config = dict(
    qk_norm=False,
    init_std_up=0.0296,
    seq_len=512,
)
MLP neurons of a small language model. Each row is named by its layer, matrix (down: output weights) and neuron, and shows model dimensions 32-159. Each number is 128 + 24 x the weight over its row's rms, rounded and kept within 0 to 255. A neuron's up and down rows have the sign that makes its largest values positive.
After each neuron's rows is what it responds to, as a language model described it from the Wikipedia text at the highest values.

L5.down509 [144 155 130  98 149 140 121 130 112 120 144 158  99 117 154  98 104 129 129 117 137 124 167 138 110 101  98 114 143 102 126 163 110  85 113 135 112 134 112 113 138 129 111 144 153 148 129 125 135 149 118 113 143 139 120 134 116  80 147 109  79 126 156 100 133 141 122  89 122 133 119  93 153 105 126 117  99 127 154 128 111 157 140 137 139 155 113 152 151 196 117 127 101  96 105 151 105 174 154 176 155  95 161 111  92 154  97 113  50 172 111 126 139 132 125  81 199  94 122 111  97  86 148 128 120 101 134 116]
Article opening a phrase

L3.down17 [147 120 124 135 130 145 161 100 153 147 128  97 124 128 121 117 159  96 124 159 148 136 154  87 120 136  79 160 125 113 147 114 113 127 122 106 118 184 122  76 146 120 174 121 176 119 115 120 156 124 102 146  92 108 124 127 168  99 140 151  99 103 130  74 157 118 120 121 142 103 159 108  72 144 101 156 131 127 152 140 127 117 138 164 103 161 121 150 141 137 103 128 134 112 131 137 120 107 134 144 153 112  89 135 127 149 153 135  99 116 143 172 115 129 109 108  98 123  97 120 133 146  71 155 176 126 132 175]
Coordinators after first conjunct

L3.down1307 [133 136  98 112 106 146  84  86 102 143 104 162 156 151 108  86 125 109 139 123 149 133 109 122 113 116 118 113 144 108 149 137 153 114 170 134 124 114 128 149 194  92  89 146 127 149 123 144 125 139 131 114 140 138 111 111 139 165 141 122 182 141 131 143 115  92 130 134 131 119 115 134 133 106 102 122 128 127 124 152  96 167 142 159 141 150 115 133 140 121  78 130 104 148 109 159 131  92 147 145 137 117 136 126 120 111 152 105 113 147  73 134 152 113 147 138 102 142 151 146 129 113 123 114 111 137  93 116]
Post-capital name fragments

L3.down1117 [146 148 101 153 132 141 139 126 141 126  72 152  94 166 145 157 169 104 126 137 135 124 138 113 127 113 165 163 114 134 118 117 146 128 128 109 136 124 101 158  95 149 109 105  89 121  95 128 135 146 145 134 145 120  97 160 147 103 117 150 133 136 150 131 137 124 103 159 120 140 134 112  97 117 145 139  96 146 153 117 171 115 128 144 160 114  71 101 129 148 146 147 107 142  89 115 140 105 144 183 110  64  85 157 126 129 127 128 110 135 127 141 163 159 127 116 117  92  78  92 121 131 154 114 152 141 123 178]
Indefinite article "a"

L2.down1633 [117 156 131 128  96  97 111 124  88 150 144 151 117 163  70 151 113 120 112 132 118 152 139 114 108 140 163  99 141 136 143 147  64 101 141  79 141  86  88 159 192 132  83 166 119 138  97 103 154 115  97 140 102 104 117 137 147 104 114 161 108 146 121 143 151  81 136 153 146 166  93 149 117 132 126 120  96 134 154  96 114 117 137 121 143 157  95 117 121 160 131 123 143 160 111 168 138 100 125  92 137 145  74 140 134 126 120 133 151 151 131  75 157 129 139 107 134 138 140 151 142 141 125 186 101 136 107 171]
Word-initial noun fragments

L2.down10 [119 125 140 169 111 135 133 116 127 135 138 157 148 160 137 127 102 104 148 129 119 143 133 151 121 133 135 192 133 138 121  96 140 127  97 168  92 139 111  96 150 129  99 139 113 116 132 112 123 155  99 141 140 128 177 193 134 102 153 123 139 150  94 137 113 127 122 113 120 138 134 104 115 135 143 140 121 123 153 130 118 140 115  86  83 122 108 117 123 150 121  94 149 135 118 133 136 148 160 188 161 125 119 180 141 141  96 113 120 123 123 153 129 126 152 104 150  89  94 154 148 106 168 135 119 141 154  84]
Name-final word pieces

L5.down1838 [155 137  99 109 167 131 103 119 115 126 117 166 149  93 103  79 144 142  93 144  98 107 147  92 142 159 122 116 140 155 117 114 130 116 123  60 141 128  97  98 145 133 102 154 125 132 152 146 130 163 137 146 118 100 145 162  91 130  81 151  89 104 115 128 136 101 159 147 117 142 100 126 150 116 152 127 136 194 115 171  94 133 104 140 144  75 142 134 145 125 146 153 149 165 170 118 100 133 182 109 107 115 131 127 146 166 151 168  70 132 126 149 105 143 125  65 124  89 159 114 142 125 171  90 145 158 141 139]
Date and number completions

L2.down1958 [147 116  89 177 131  91 118  81 117 139  95 117 144  72 164  99 119 137 137 121  94 150 120 129 129 136  93 140 164 118 174  84 101 118 112 107 158 152 114  96  66 129 121 135 126 104 111 110 110 153 138 114 137 139 125 150 132 156 167 114 106 157 107 134 112 150 130  79 100 124 147 129 133 142 131 114 127 106 120  89 162 122 131 135 131 109 113 137 139 126  89 128 159 135 134  99 128 122 154 161 131 108 138  99 126 110  70 133 140 106  83  81 139 156  96 121 108 129 122 106 115 114 147 137 135 169 164 137]
Given-name endings

L5.down379 [133 145 145 160 146 108 126 126 139 109 138 148  92  98 149  88 105 124  83 137 143 145 103 124 102 184  83  84 118 147 141 130 110 137 181  82 132 113 139 156 129 146 119 116 172 161 117 176 136 120 115 148 150 108 129 179  74 135 130 142 118 129 138 105 148 139 157 129 139 120 143 119  61 107 106 114 122 130 156 123 105 125 125 105 181 114 119 120  91 146 116 103 146 147 103 118 162 119 100 171 154 121 166 105 167 103 131 141 139 129 146 143 126 129 158 147 109 126 177 131 135 129 136 164 144 114 134 117]
Start of quoted speech

L5.down1384 [129 126  93 128  99 140 143 123 164 151 108 136 101 145 125 136 120 162 128 166 105 157 138 189 111 135 105 138 118 191 163 131 145  83 127 156 102  92  91 167  99 138 158  96 171 143 115 122 150 146 108 117 129 165 115 154 133 106 138 115 163 166  92 141 160 126  77 122 116 159 142 132  92 163 158  84 113 131 147 122 132 161 138 137 133 126 148 128 131 135 124 150 163 109  97 175 147 126 136 178 117 111 147 118 112 131 123 130 114  80 111 161 112 172 150 156 154 156 109 185 103 107 151 106 134 132 171 113]
Word- and number-final pieces

L3.down303 [159 153 141 103 116 148 109 135 153 118 123 158 116 132 101 144 106 139 103 125 143 150 130 141 116 121  81 164 137 150 126 101 128  89 154 176 138 114 152 108 110 113 160 123  74 142 160 131 114 113 116 102 119 180  91 108 121 114 163  92 102 147 146 123 110 104 138 103 112 164  96 135 136 105  92 136 145 194 141 129 120  94 120 127 108 125  86  94  59 113 102 136 158  85  97 132 105 112 121  79 108 128 142 114 116 118 142 148 115 105 140 110 100  81 123  94 150 117 183 141  88 113 132 156 179 131 131  92]
Completions after "in" phrases

L3.down338 [124 122 107  94 120  95 129 139 144 136 189 145  76 160 154 141  87 162 156 156 116 131 116 169 132  86 138 142 140 112 159 161 149 120  99 152 108  98 147 107  88 128 139 136 124 120 131 162 135 115 126 150 103  61 146 135 114 126 133 110 140 137 127 122 101  93 147 151 124 137 125 132 141 156 140 142 146 133 157 133 184 117 166 118 141 107 149 173 147 123 141 119 116 136 151 123 129 138 131 161 133  92 104 164 161 175 105  94 114  98 109 166 102 125 173 136 110 136  85  83 126 133 117 133 129 130 121 141]
Additive or relational connectors

L3.down81 [137 121 112 127 183 102 131 100  75 172 119 162 144  98 141 159 161 142 118 119  94 106 113 144 105 134 105 154 108 113 110 121 156 157 131 139 103 166 152 135 145 102 115 153 126 122 181 147 128 132 139 122 145 127 141 125 140  99  78 102 108 121 180 146 163 172 104 163 101 146 140 146 114 134 138 116 106 129 115  96 153 142 117 131 127 130 118 162 132 117  90 101 107 126 172 133 151 164 134 186  64 143 151 132 111 136 126 129 170 111 103 134 100 137  51 142 119 139 142 139 165 106 119 125 157  82 134 131]
Opponent after match results

L5.down1241 [111 123 205 122 133 115 101  91 131 127 118 136 102 117  67 127 101 110 114 149 114 207 118 144 163 134 100 139 100 129 140 163 134 120 121 126 115 142 125 119 150 115 114 114 113 162 142 114 130 119 157 135 143 118 105 156 147 155 135  93  88 117 123 133 107 192 133 107 140  73 132 117 123 106  85 116 124 139 149 114 102 147 115 136 142  84 119  91 145  81 134 126 101 127 109 145 149 139 140 182 147 120  96 127 110 112 130 112  70 149 145 111 125 135 154 178 147 138 112 141 135 137 160  84 154 140 135 129]
Repeated multi-word name pieces

L2.down796 [140 154 100 126 131 158 124  96 147 155 132 157 105 195 115 136  95 128 143 182 149 164 160 171  82 156 138 129 119 155 108 113 148 114 142 137  94 134 197 163 115 170 130  86  77 125 146 133 165 110 126  90 115 144 115 118 130 145 117 127 133 107 163 138 130 120 140 132 162 140 147  88 115 112 131  87 140 108  93 135 149 125 149 176 123 137  96 166 109 174 110 124 150 133 114 159 166 111 122 114  93 104 130 149 119 107 117 141 117 138 126  78 112 100  96 104 161 133 139 161 130  87 106 107 110 161 130 145]
Units after numbers

L2.down1841 [113 143 146 128 100 142 128 121 132 158 140 191 146 152 141 124 115 119 147 126 162 140 150 126 127 119 135 130 133 116 131 116 184 109 119  83 146  88 148 141 101 148 158 146 118 125 128 134 105 145 111 130 148 143  96 130 117 124  89 183 120 100 119 135 112 141 116 197 133  80 104 137  94 153 126 135 134 161 132 150 122  65 131 109 176 154 158 157  60 112 105 136 155  90 162 152 155 138 132 165 125 119 150 112 128 149 115 105 152 164 115 103 159 108 108 133 106 104 127 148 105 145 105 152 129 138  93 148]
Coordinating conjunction "and"

L5.down257 [116 135 125 122 130 113 116 161 114 151  79 148 116 107 132 103 135 144 139 104 149  93 179 125 178 137 117 120 115 100 125 128  92 147  90 101 142 136 137 151 142 124 118 145 121 129 159 145  92  96 163 112 155 107 101  69 142 119 100 153 127 119 125 106 101 120 205 137 131 127 116 121 156 145 140 161 161  96 116 127 126  98 122 131 147 144 104 140 140 125 127 129 177 176 159 115 116 121 116 197 160 135 138 105 102 156 121 117 143 113  97 153 123  77 139 106  93 182 152 113 152 110 123 122 101 155  83 143]
Additive connectives and appositives

L5.down118 [122 184 122  95 106 125 167 143 120 126 111 120 131 104 140 117 127 104 171 114 171 126 123 129 131 127 186  96 107 112 136 161  78  97 181 113 145 127 102 137 143 118 140 119 132 156 162 156 133 133 132 142 117 122 105 127 123 135  94 135 142 159  99 131 159 150 146 102 127 125 130 147 101 156 115 111 128 163 141 139 152  88 144  97 143 145 132 154 123 142 196 124 152 145 104 129 104 135 150 121 121 133 154 147 125 108 163 128 133 140  77 117 128 117 102 120 115 123 175 153 124  86  90 101 109  43 170 136]
Inside parenthetical asides

L3.down1073 [141 181  84 124 113 136  93 159 133 129 100  83 108 156 104 152 117 111 155 113 137 123 104 167  79 143 128 135 132 150 125 151 120 137 112 127 131 117  77 156 161 116 164 123  96 110 155 110 128 125 130 162  89 120 122 113  84 145 141 158 121 105 101 115 142 132 145 127 157 140 105 187 128 121 142 108  87 151 126 150 159 159 118 134 148 141  80 145  95 110 137 171 150 121 148 139 140 127 121 103 136 123 185 144 134 162 140 195 132 113  97 141 142 104 168  86 113 136 159 143 130 121 162 107  97 128 132 104]
Quote openings, word pieces

L2.down1225 [ 90 160 162 163 147 103 153 113 117 176 164 144  67 141 112 106 121 103 123 129 166 127 146  89 121 151  90 149 111 164 185 113 124 115 132 148 147 120 129 180 157 114 188 174 126 115 155 122 121 132 139 130 124 109 151 140 148 138  68 123 158 151 171 114 137 189 123 138 130 131 139 133 138 122  90 106 110 139 141 129 118 110 122 109 112 147 150 178 133  70 146  91 145  74 100 148 131 123  75 165 169  82 121 126  97 169 126 125 143 147 169 163 114 101 118 118 154 134 178 123 110 135  93 116 135 152 129 126]
Plural word endings

L2.down392 [114 147 119 105 113 109 155 112 104 129 110  99 104  96 144 166 138 117 115 137 150 209 128 122 172 145 129 167 108  88 130 144  75 140 127 168 136 134 118 106 106 130 100 121 130 160 115 131 132 136 140 152 124 141 153 146 125 102 108 123 120 165 175 133  95 140 117 128 134 100 107 128 109 140 174 168  99 134 138 170 161 110 140 116 110 158 142 123 115  92 152 134  77 143 162 143 124 127  87 142 148 124  73  96 141 133 135 133 113 123 124 110 122 143  90 181 155 151 164 103 133 155 126 126 190  90 129 131]
Article-opening "is" verbs

L5.down131 [109  85 111 123 133  89 125 164 111 137 113  99 131 147 138 124 100  82 116 135 118 114 128 109 101 128 178 135 103 121 123 139 110 139 108 144 151 152 106 121 142 102 130  97 101 104 157 148  95 143  78 149 120 125 130  90 174 133 129 160 122 112 120 112 130 162 109 103 125 134 161 133 105  96 110 106 119 149 126  92 154  65 139  75 111 123 148 169 187 121 163 116 147 125 135 110  88 131 139 149 136 136  90 153 118 176 100 117 129 120 112 166 146 129  95 138  56 148 114 128  75 104 101 144 144 133 129 152]
Attribute list continuations

L3.down456 [ 73 134 116 142 155 122 153 133 133 123 157 144  92 146 115 138 126 114 202 151  87 116 161 103 125 110  96 133 137 129 137 139 139 131 140 209 131 119  93 120 144 125 146 143 124  84 169 127 140  81 140 121 106 151 149 106 111 107  98 128 124 154 146 130 157 129  86 113 146 119 131 135 135 137 149 108 143  98 111 172 114 124 122  91 131 128 100  91 128 134 133  98 144  99 136 137 127  63 101 174 168  63 143 122 149 173 155 114 127 132 125 111 131 136 134 139 144 113 136 160 113 113 119 146  85 169 135  93]
Word-final name pieces

L2.down1659 [134 135 106 134 152 136 106 105 132 152 114 103 123 141 107 104 120 127 144 141 107 125 102 124 137 157  96 139 111 135 149  73 148 124 129 140  99 114  88 119 108  90 157 123 123 123 119 135 151 119 108 139 115 100 150 143 106 144 183 125 110 105 155 135  73  83  95 113 181 125 116 157 102  89  92 101 154 146 152 120 161 164  96 133  91 106  71  93  97 122 144 120 123 113 171 108 128 140 130 154 104 131 127  90 116 168 139 163 155 118 139  88  86  97 110 101 123 147 114 130 122 114 143 121 131 123 122 139]
Clause-initial subject pronouns

L5.down52 [138  85 115 133 114 123 145 152 149 111  95 129 133 118 152 145 123 144 134 127 137  99 136 114 124 127 154 126 150 109 134 144 104 140 110 145 103 172 210 124  88  61 178 131 131 120 148 140  91 178 139 125 114 166 171  95  92 144 128 144 124  86 130 142 133 143 152 115 108 154 130 115  75 158 126 109 139 123 164 116  86 129 122 124 104 147 134 107  71 108 104 137 102 100 151 134 131 110 157  67 156 105  98 173 142 157  85 128 106 126 128 127 136 144  86 138 122 128 134 139 133 133 122 123 125 132 127 150]
Unit after numbers

L5.down73 [122 110 137 158 121 142 156 138 135 137  96 148 154 104 132 129  94 113 114 114 105 187 131 124 127 142 183 138  70 145 177 120  92 134 120 132 128  84 120  84  74 146 143 127 119  90 158 103 130  83 143  97 132 118 147 122 155 116 107 126 122 134 145 113 122  83 149 106 101  96 142 168  70 139 105 153 182 111 125 155 145 172 146 145 126  92 121 156 102 145 155 113 123 153 127  99 132 136  99 133 171  98 105  86 119 173  87 137 108  99 111 145 101 124 114 120 162 158 123 106 123 147 100 152 106 139 115 133]
Structural tokens in entries

L2.down1206 [114  85 119 159 115 149 159 145 157 150 135 150 101  99 176 119  81 109 132 143  92 125 144 107 131 135 166 147 134 138  99 163 147 130 100 122 148 106 159 152 176  94 116 132 108 149 140 143 134 118 134 119 136 119 108 148 174  98 110 140 172 155 113 156 100 138 173 133 151 172 169 165 144 113 143 130 123 107 140 144 103 120 143 129 130 118 124 123 122 124 153 145 130  94 112 131 133 117 138 140 169 136 152 102 139 136 149 117 114  63  99 173 155 135 142  98  87  87 137 158 125 109 137 121 106 123 121 120]
Number ends before units

L3.down976 [135 141 153 112 115 124  51 143  86 112 124 108 105  99  99 147 173 127  91 123 116 134 119 177 103 112 132 140 123 137 112 128 120 140 106 127 126  86 115 134 154 140 151 132 121 121 135 105 115 110 122 148 108 111  91  96 138 135 119 112 125 109 167 108 136 150 151 137 120 129 110  99 137 114 132 126 100 177  58 104 136 143 145 133 120 122 133 115 160 151 138 129 111 130 146 110 101  93 139 182 154 153 119 124 105 135 104 155 112 128 132 111 130 159 138 147 130 114 128 116 103 136 156 155 126  97 105 113]
Start of new section/entry

L2.down842 [135 131 118 126 115 115 139 130 147 145 129 150 116 147 128  62  88 137 150 135 113 119 131 114  95 142 100 113 148 141 160 132 135 187  88 150 108 120 175  93 186 159 145 106 155 129 131 122 142 122 144 187 102 136 114 136 128 123 141 117 120 125 104 117  85  93 124 132  85 144  69 157 147 121 120 112 140 138 106 151 131 105 125 116 121 113 145 128 106 147 124 138 132  96  96 150 129 124 155 118 138 109 123 169 135 141 133 142 110 164 157 125  96 147 121 152 158  99 103 118 154 141 109  95 166 142 101 110]
Second conjunct start

L5.down778 [122 133 153 121 124 171 137 124  84 124 128 159 154 113 113 116 122  99 124 110 140 201 145 154 140 107 145 110 145 117 156 151 178 125 140 135 156 135 103 160  81 122 146  96 115 108 162 150 146  94 147 113 140 113 146 125 116 117 160 114 122  98  89 169 121 168 118 139 154 124 134 134 157 108 127  96 120  97 113 142 111 147 122 144 115  82 156 116 158 146  99  82 146 134 140 111 125 151 139 123 167 144 131 152 114 132 130  74 139  96 128 135 147 115 147  89 164 111 153 167 129 143 163  94  87 113 146 171]
Given-name token before surname

L3.down1663 [121 125  74 178 100  93 126  80 164 118 102 117 149  88 167 119 110 144 169 121  74 146  98 135 137 144 107 127 160 119 164 137 128 110 142 139 120  85 111 136  73 124 160 143  89 164 131 126 112 159 132 167  99 117  99 147 148 168 155 136 127 131 127 122  96 103 124 146 126 159 103 163 151 143 134 103 129  89 124 100 129 129  82 125 106 123 155 108 153 135 122 124 122 132  95  95 142 127  99 172 154 154 123 170 145 126 120 105 150 146 112 118 173 111 135  84 107 124 141 101 162 133 148  65 145 146 148 165]
First-name ending pieces

L3.down1852 [139 146 127  88 126 147 146 158 110 140 129 155 129 119 128 169 119 151 128  98  86 138 122 147 147 140  83  83 115 139  95 144 124 125  93 120 130 127 107 148 118 110 156 146 106 107 132 140 119 120 104 112 104 144 128 114 134 128 138 106 128 138 127 132 139 117 134 130 117 143 122 132 112 118 123 130 111 100 136 145 152 141 127 126 112 139 153  71  75 158 162 149 112 129 125 100 110 141  99  64 167 152 132  95  71 104 138 148 124 118 111 156  97  90 134 126 150 151 136 104 113 133 126 101 149 116 104 158]
Ends of time phrases

L3.down1730 [ 98 101 132  86 142  90 150 127 119 133 167 147 100 141 108 146 160 135 159 177  89 144 139 132 133 158 102 140 140 145  93 150 115 112 121 114 114 131 133 153 147 119 148 127 128 161 113 119 145 132 150 171 159 166 130 133  95 146 138 146 140 114 108 120 134 132 184 140 127 139 141 115 107 176 135 121 137 130 155 119 130 107 163 132 144 165 153 120 120 131 127 113  94 133 101 146 131 135 134 114 153 122 107 154 115 141 153 129 142 121 134 153 114 111 144 118 160 166 144 163 135 112 111 156 121 127 141 150]
Units after numbers

L5.down1960 [119 143 128 170 123 117 164 120 104 133 169 150 158  93 154 157 157 128 177 152 135 122 122 139 121 196 115 122 143 124  79  96 141 124 137  97 141 104 141  83 115 128  96 134 156 101 142 115 122  91 128 111 135 149 182 141 146 173 169 143 131 139 160 109 161  83 149  99 186 104 120 124 110 117 143  92 154 112 130 112  98 121 141 135 140 130 135 134 145 175 101 140 127 128 118 125 138 177 115 155 118  67 174 121 108 142 153 115 143 140 125 118 126 125 148 119 128 135 171 176 127 122 150 128 149 166 145 114]
Sports season results tables

L5.down1653 [130 173 113  93 112 149 154 129 135 162 131 105 136  96 149 113 107 122 135 167 158 108 137 125 178 152 132 144 114 128 169 172  95 111 140 119 113 136  69 112 172 117 106 165 138 117 123 123  95 161 137 169 147 140 164 150 171 100 141 141 113 135 126 110  90 161 125 140 124 115 139 156 128 119 118  99  95 118 138 101 146 107 139 107 126 106  66 134  91 164 146 166 123 120 124 133 116  97 158 174 150 144  66 115 130 111  94  94 111 119 160 144 120 123 140 152  99 138 101 131 105 148  98 111 141 125  98 115]
Mid-word subword fragments

L2.down280 [108  92 112 148 126 169 124 127 154 115 138 127 109 156 119 105 126 126 125 110 145 143 150 131 136 140 107 142 121 129  78 174 141 107  99 132 152 133 129 143 116 101 150 145 153 137 123 145  98 151 140 135 133 162 151 119 143  91 104 130 110 130  99 129 112  87 109  79 120 148 145 106 109 154 134 126 106 123 120 117 117 179 102 103 113 141 125 132 125 127 148 134 150  98 128 105 116  98 111 181 135  99 117 130 136 118 141 115 166  83 153 166 127 177 125 144 115 140 115  94 134 171 179 136  54 196 146 135]
Word-final "-a" endings